{"n_layer": 10, "d_model": 320, "n_head": 5, "n_kv_head": 1, "head_dim": 64, "d_mlp": 832, "vocab_size": 2048, "activation": "swiglu", "norm": "layernorm", "norm_place": "pre", "norm_eps": 1e-05, "positions": "rope", "rope_base": 2790.0, "rope_fraction": 1.0, "qk_norm": false, "attn_scale": 0.125, "bias": "none", "tie_embeddings": false, "parallel_block": false, "init": "uniform", "init_std_qkv": 0.033, "init_std_o": 0.0, "init_std_up": 0.033, "init_std_down": 0.0, "optimizer": "adamw", "lr": 0.00111, "beta1": 0.9, "beta2": 0.98, "weight_decay": 0.18, "lr_head": 0.00646, "grad_clip": 2.0, "warmup_steps": 423, "schedule": "wsd", "decay_fraction": 1.0, "decay_shape": "linear", "final_lr_fraction": 0.0, "batch_tokens": 32768, "seq_len": 512, "doc_mask": true, "train_tokens": 171900000, "steps": 5246, "dataset": "wikipedia_en"}
MLP neurons of a small language model. Each row is named by its layer, matrix (gate and up: input weights) and neuron, and shows model dimensions 0-95. Each number is 200 + 40 x the weight over its row's rms, rounded and kept within 0 to 999. A neuron's up and down rows have the sign that makes its largest values positive.
After each neuron's rows, "fires after" lists the tokens most often just before its 100 highest values on Wikipedia text that the model never trained on.

L3.gate624,240,168,164,200,239,169,170,196,299,163,155,58,194,257,201,209,199,194,167,191,208,220,216,153,148,268,188,132,228,185,280,197,111,234,195,175,182,134,268,198,254,221,205,189,201,196,231,233,174,190,183,208,212,247,243,229,131,163,187,224,258,194,193,161,245,209,110,167,194,132,183,290,234,246,206,191,207,202,195,176,127,217,209,164,144,237,199,226,138,134,195,209,222,180,206,220
L3.up624,172,230,169,213,132,225,168,162,207,175,204,209,134,140,221,190,253,148,207,213,220,182,246,209,247,228,205,247,82,225,170,234,196,305,174,194,201,296,229,184,235,261,246,249,214,212,229,232,263,166,130,221,193,136,238,179,180,204,175,190,188,249,218,219,205,276,119,156,213,193,187,264,146,177,191,143,144,153,200,217,190,182,189,135,230,146,148,171,162,154,195,167,191,162,289,134
fires after: "L", "M", "D", "En", "ir", "ver"

L2.gate215,194,180,158,224,178,185,251,193,165,181,152,250,267,210,227,194,185,182,196,250,165,156,233,146,167,268,248,191,186,225,328,199,180,184,260,195,158,162,201,202,163,202,137,172,252,284,189,127,229,186,152,255,219,187,180,215,139,199,175,300,212,157,192,130,181,200,220,176,148,168,155,181,177,244,174,202,286,220,193,193,246,214,247,255,292,198,188,197,125,277,176,185,221,261,221,224
L2.up215,174,236,219,166,185,235,296,250,202,172,195,212,228,190,216,235,309,165,189,256,113,193,167,215,211,241,214,241,233,173,168,242,126,183,123,173,245,192,204,157,209,219,297,185,166,226,207,235,209,214,215,194,245,203,254,218,146,231,170,220,87,236,178,187,265,221,160,160,123,255,182,199,138,187,148,138,249,247,242,239,228,244,167,121,147,221,223,202,216,253,247,239,206,177,239,212
fires after: "cl", "p", "comp", "Comp", "jec", "re"

L6.gate166,179,221,156,135,159,237,229,131,142,140,221,128,179,182,216,243,216,302,257,177,240,198,214,259,181,217,152,174,252,203,137,228,218,182,154,196,142,208,169,193,195,242,261,283,165,185,219,231,141,214,210,201,224,138,167,143,160,182,134,246,173,112,219,186,267,212,203,245,216,209,206,185,258,189,214,208,122,203,200,139,188,150,166,159,223,196,110,210,230,185,205,302,149,215,231,151
L6.up166,161,120,190,212,174,192,222,145,213,179,266,180,288,184,209,242,216,217,271,228,167,192,233,195,211,213,138,207,250,206,207,253,170,182,186,178,239,118,286,215,169,179,197,158,207,172,186,209,194,211,151,194,141,153,172,182,252,247,192,169,242,125,172,209,225,215,196,153,211,200,234,177,215,236,180,184,218,175,182,172,205,221,247,248,161,139,212,211,226,265,161,217,167,146,226,206
fires after: "m", "f", "g", "F"

L6.gate746,147,220,131,203,193,275,228,188,150,140,260,208,276,201,209,260,183,265,185,152,216,195,106,208,147,193,222,179,183,153,199,180,204,270,210,248,213,201,214,180,127,258,200,211,189,149,228,176,149,224,168,240,159,191,268,166,214,149,179,269,271,187,186,149,205,238,207,222,214,105,264,227,238,205,156,213,214,243,193,186,282,270,128,211,127,182,151,190,192,226,257,192,186,231,200,180
L6.up746,182,257,214,128,208,209,245,182,218,222,222,208,211,151,171,223,116,181,189,257,242,139,171,234,206,276,134,250,166,207,240,198,174,97,155,194,268,231,241,195,233,129,235,223,144,123,242,261,189,168,169,193,173,243,188,251,131,203,182,231,242,200,223,152,214,261,263,211,151,179,217,205,191,221,265,180,277,196,155,188,127,229,261,176,114,222,139,136,192,195,236,205,199,203,206,285
fires after: "p", "c", "P", "C", "sp"

L6.gate244,115,215,260,190,192,192,165,181,261,189,239,247,231,202,232,228,235,190,126,195,207,122,144,285,101,185,143,194,105,116,207,253,185,191,135,217,157,112,249,222,253,204,169,163,151,277,201,169,261,198,192,236,179,219,217,228,247,237,267,248,220,230,189,257,233,206,199,137,205,104,192,258,232,166,146,216,198,194,193,166,248,236,163,242,184,195,155,303,214,153,176,207,172,235,149,251
L6.up244,233,89,150,204,166,244,205,211,210,131,185,212,174,234,243,245,174,244,196,248,202,236,194,165,219,222,276,151,133,166,257,283,214,189,236,222,174,238,160,169,224,183,203,248,200,141,236,141,130,244,193,177,117,230,259,150,185,179,163,227,260,236,202,209,162,192,218,174,184,143,215,194,166,264,147,198,183,151,249,226,135,225,194,192,169,136,162,159,230,189,196,231,222,159,235,154
fires after: "H", "t", "h", "S", "M", "m"

L6.gate182,133,144,174,213,185,195,162,173,211,198,212,250,225,161,172,247,193,141,209,216,250,196,190,214,201,210,185,188,256,190,177,260,109,240,191,158,154,233,240,146,189,200,145,289,132,142,162,207,220,182,172,233,174,240,233,201,230,252,235,248,196,201,151,136,231,216,106,159,225,85,214,160,198,222,169,230,207,203,230,156,242,220,170,172,151,240,223,190,213,205,212,155,200,245,239,204
L6.up182,146,223,168,186,221,149,135,188,281,210,139,221,246,180,174,251,134,217,154,196,256,199,174,128,170,163,167,188,219,244,232,231,124,198,266,178,162,173,223,156,210,167,146,242,202,136,209,152,132,231,143,247,223,208,235,149,256,240,143,271,180,232,264,168,243,216,199,222,223,190,193,156,186,157,184,193,172,282,163,222,178,219,198,213,156,218,199,123,283,139,151,142,206,150,199,140
fires after: "d", "H", "h", "D", "w"

L6.gate51,208,189,239,228,213,256,305,210,214,213,180,196,191,172,211,275,273,202,171,143,194,140,117,164,287,190,199,269,185,148,251,144,225,162,200,269,205,184,213,137,185,282,172,210,263,220,245,144,185,170,187,220,132,279,219,152,199,142,214,197,168,200,208,187,257,228,221,164,243,154,194,241,243,171,206,231,186,253,238,102,191,169,189,208,114,148,216,161,183,184,213,272,209,217,208,262
L6.up51,240,181,228,307,153,270,200,164,110,109,214,231,171,215,225,192,216,193,195,259,168,186,176,245,189,188,172,236,207,222,183,200,234,267,225,209,201,223,181,154,154,269,247,213,162,228,148,245,195,230,125,184,209,142,273,133,141,142,169,209,183,110,244,273,134,285,120,233,231,165,156,191,179,301,184,195,212,218,157,150,211,249,235,257,151,179,135,172,205,252,184,230,178,207,272,210
fires after: "B", "b", "p", "v", "c", "d"

L6.gate115,182,205,172,266,209,194,192,196,206,229,218,210,175,207,216,208,207,198,211,192,163,163,187,228,267,275,232,187,160,228,158,170,132,211,151,200,214,230,288,114,212,224,209,250,140,239,312,219,215,188,165,171,188,184,173,186,234,219,185,229,290,206,133,235,282,178,82,271,241,85,222,178,224,190,129,178,154,111,171,183,214,181,192,159,204,182,124,162,195,139,157,201,198,183,265,177
L6.up115,152,175,200,233,110,169,212,216,130,209,217,214,211,220,235,181,146,264,248,182,152,195,255,177,220,175,187,250,114,192,188,206,204,140,158,284,224,184,198,181,283,282,349,244,189,200,260,241,160,194,149,193,167,169,222,212,218,184,232,142,204,218,157,236,265,267,199,197,201,192,223,200,248,185,180,201,192,139,227,113,181,197,205,173,185,236,179,171,178,162,193,198,268,147,204,197
fires after: "L", "D", "w", "7", "8", "6"

L6.gate452,202,215,128,217,133,223,263,141,174,176,155,171,189,207,219,162,238,194,213,154,229,188,253,150,182,198,182,171,196,258,229,147,222,294,210,158,226,226,237,217,175,231,238,191,224,240,214,210,244,174,148,207,122,204,229,162,242,114,147,183,109,187,217,204,286,211,144,202,218,190,244,199,189,242,173,209,214,291,161,221,198,157,195,114,160,196,232,168,144,205,229,209,125,215,195,247
L6.up452,150,189,235,196,254,227,195,180,283,212,170,186,191,143,140,225,243,245,159,162,276,238,231,167,127,191,242,260,228,216,238,198,192,216,200,176,212,281,173,251,204,172,184,204,263,249,205,224,218,202,232,158,154,195,199,132,275,143,216,244,176,196,307,231,196,150,241,227,210,222,250,174,210,189,194,176,231,217,253,168,171,132,204,252,255,191,223,153,215,123,238,232,258,185,208,223
fires after: "K", "C", "G", "N", "U"

L2.gate599,173,267,142,223,244,143,204,155,209,184,158,224,197,182,241,188,212,213,223,245,193,208,180,121,209,190,206,203,238,173,235,179,174,190,249,232,160,200,288,224,136,251,209,203,217,174,193,205,158,207,181,229,240,193,166,238,245,200,141,274,197,174,223,112,237,188,305,218,121,206,177,108,234,196,242,205,208,221,192,220,202,265,210,197,232,202,221,141,181,249,228,163,210,199,171,152
L2.up599,132,160,223,225,203,196,279,160,187,152,217,286,231,140,137,204,216,160,244,273,156,163,128,220,270,135,188,219,161,246,147,259,171,223,131,192,135,169,227,233,84,132,176,151,219,199,184,169,275,136,223,186,167,231,220,199,225,202,190,220,219,179,195,211,254,278,203,165,180,147,178,180,214,144,205,157,233,143,213,199,184,252,201,223,194,220,168,165,218,196,253,290,234,230,165,174
fires after: "c", "comp", "Comp", "st", "t", "r"

L2.gate706,239,158,136,172,211,160,228,138,195,133,204,229,203,277,213,219,227,176,185,132,182,194,142,213,196,267,131,207,145,229,139,172,221,226,238,212,224,216,268,161,260,196,264,194,201,158,167,213,274,151,209,113,242,257,283,176,230,217,144,205,244,247,226,227,168,213,162,156,274,127,180,264,245,203,193,168,169,152,240,172,156,150,172,250,129,239,109,257,155,197,240,207,238,183,154,253
L2.up706,144,204,214,168,232,172,120,232,264,137,243,227,183,206,193,203,251,112,190,164,167,181,158,182,166,171,176,155,117,276,223,204,148,185,215,169,257,202,252,189,206,190,142,240,206,153,237,207,214,178,244,162,157,209,205,176,157,186,237,200,161,259,203,208,224,249,153,133,235,142,141,251,219,246,204,247,213,228,224,196,137,165,140,172,212,265,132,274,212,238,234,228,281,233,208,221
fires after: "A", "L", "D", "W", "C", "B"

L6.gate630,152,191,176,172,212,154,234,230,186,230,245,170,285,159,200,204,251,207,215,208,239,141,167,183,167,218,225,201,236,232,169,218,134,265,224,175,213,296,177,177,210,243,255,182,168,189,184,197,196,184,251,202,126,200,242,275,228,192,238,226,158,175,165,199,266,206,203,223,221,223,229,163,169,151,158,187,222,255,209,182,223,193,187,187,187,185,233,259,119,194,202,221,193,249,239,240
L6.up630,185,238,189,224,185,207,241,208,197,222,262,199,266,222,176,177,234,214,197,227,244,184,286,290,166,298,207,147,183,220,214,171,143,222,180,236,201,175,231,142,150,140,181,201,176,198,250,205,155,199,176,158,178,151,225,214,194,193,242,168,161,224,179,210,171,241,163,211,232,187,210,249,165,166,244,191,217,208,222,175,194,93,181,177,238,137,90,153,218,188,176,188,181,173,213,242
fires after: "K", "m", "C", "t", "p"

L6.gate787,168,267,243,207,168,167,286,200,196,213,173,251,210,158,168,165,207,259,170,209,242,220,163,193,185,256,212,160,217,190,185,289,203,169,139,195,287,150,229,157,240,252,174,258,207,205,201,222,214,230,268,187,194,259,264,275,193,173,213,208,153,120,162,193,181,128,218,184,236,212,154,227,225,122,184,214,232,164,221,191,203,219,282,160,166,167,227,164,164,228,219,207,150,193,209,183
L6.up787,248,260,262,235,256,171,217,197,175,159,165,154,173,302,192,113,185,193,169,218,205,261,182,180,197,254,194,282,177,223,206,129,221,216,179,186,222,215,187,218,167,204,113,167,171,255,144,205,142,234,115,216,259,240,213,240,174,156,208,263,198,207,188,172,178,264,181,230,140,313,139,236,192,185,183,206,125,187,234,185,199,267,196,277,172,149,276,244,221,211,200,226,182,225,273,246
fires after: "ot", "b", "t", "B", "d", "at"

L6.gate331,261,162,129,220,187,196,254,175,140,208,171,187,213,139,214,156,231,206,200,131,267,183,246,183,212,248,246,206,180,210,184,223,135,210,197,266,264,153,259,188,207,227,219,218,202,295,202,169,164,204,158,179,195,172,241,215,220,175,191,252,150,164,223,141,234,131,191,178,237,158,271,232,240,174,239,245,170,253,171,131,222,195,179,232,210,106,213,233,105,159,160,164,153,271,175,164
L6.up331,234,210,194,222,250,272,239,144,224,182,253,250,222,206,213,205,199,214,127,130,164,185,225,173,198,193,206,210,158,282,169,214,242,193,179,225,245,222,180,156,174,127,181,170,136,129,279,159,203,246,161,238,200,204,198,161,176,116,174,228,118,196,240,211,176,207,185,214,216,188,186,196,208,118,187,224,285,239,168,179,167,199,178,243,139,180,131,229,228,170,263,195,141,165,175,279
fires after: "C", "K", "\n", "P", "Produc"

L2.gate409,174,225,225,288,134,188,247,224,139,165,218,225,208,204,190,205,129,250,237,220,244,244,254,205,166,214,102,247,194,224,198,233,177,230,162,204,217,225,243,168,299,173,195,228,232,204,207,270,255,203,223,154,152,128,162,250,174,204,182,194,208,228,154,270,218,180,129,179,250,182,178,229,210,278,214,276,215,173,261,214,187,177,218,185,226,235,150,231,264,226,208,239,240,288,212,214
L2.up409,200,141,311,236,257,208,244,210,270,142,203,140,225,154,239,164,185,191,194,244,217,203,188,182,147,226,190,271,211,223,166,280,210,175,213,180,175,150,198,112,201,206,212,160,195,177,249,215,247,205,261,189,154,270,162,195,240,215,163,243,300,187,299,149,158,235,206,259,135,137,176,187,162,124,236,268,242,164,190,212,179,205,235,155,224,198,178,200,202,274,178,144,175,273,163,205
fires after: "\n\n", "ro", "con", "re", "E", "y "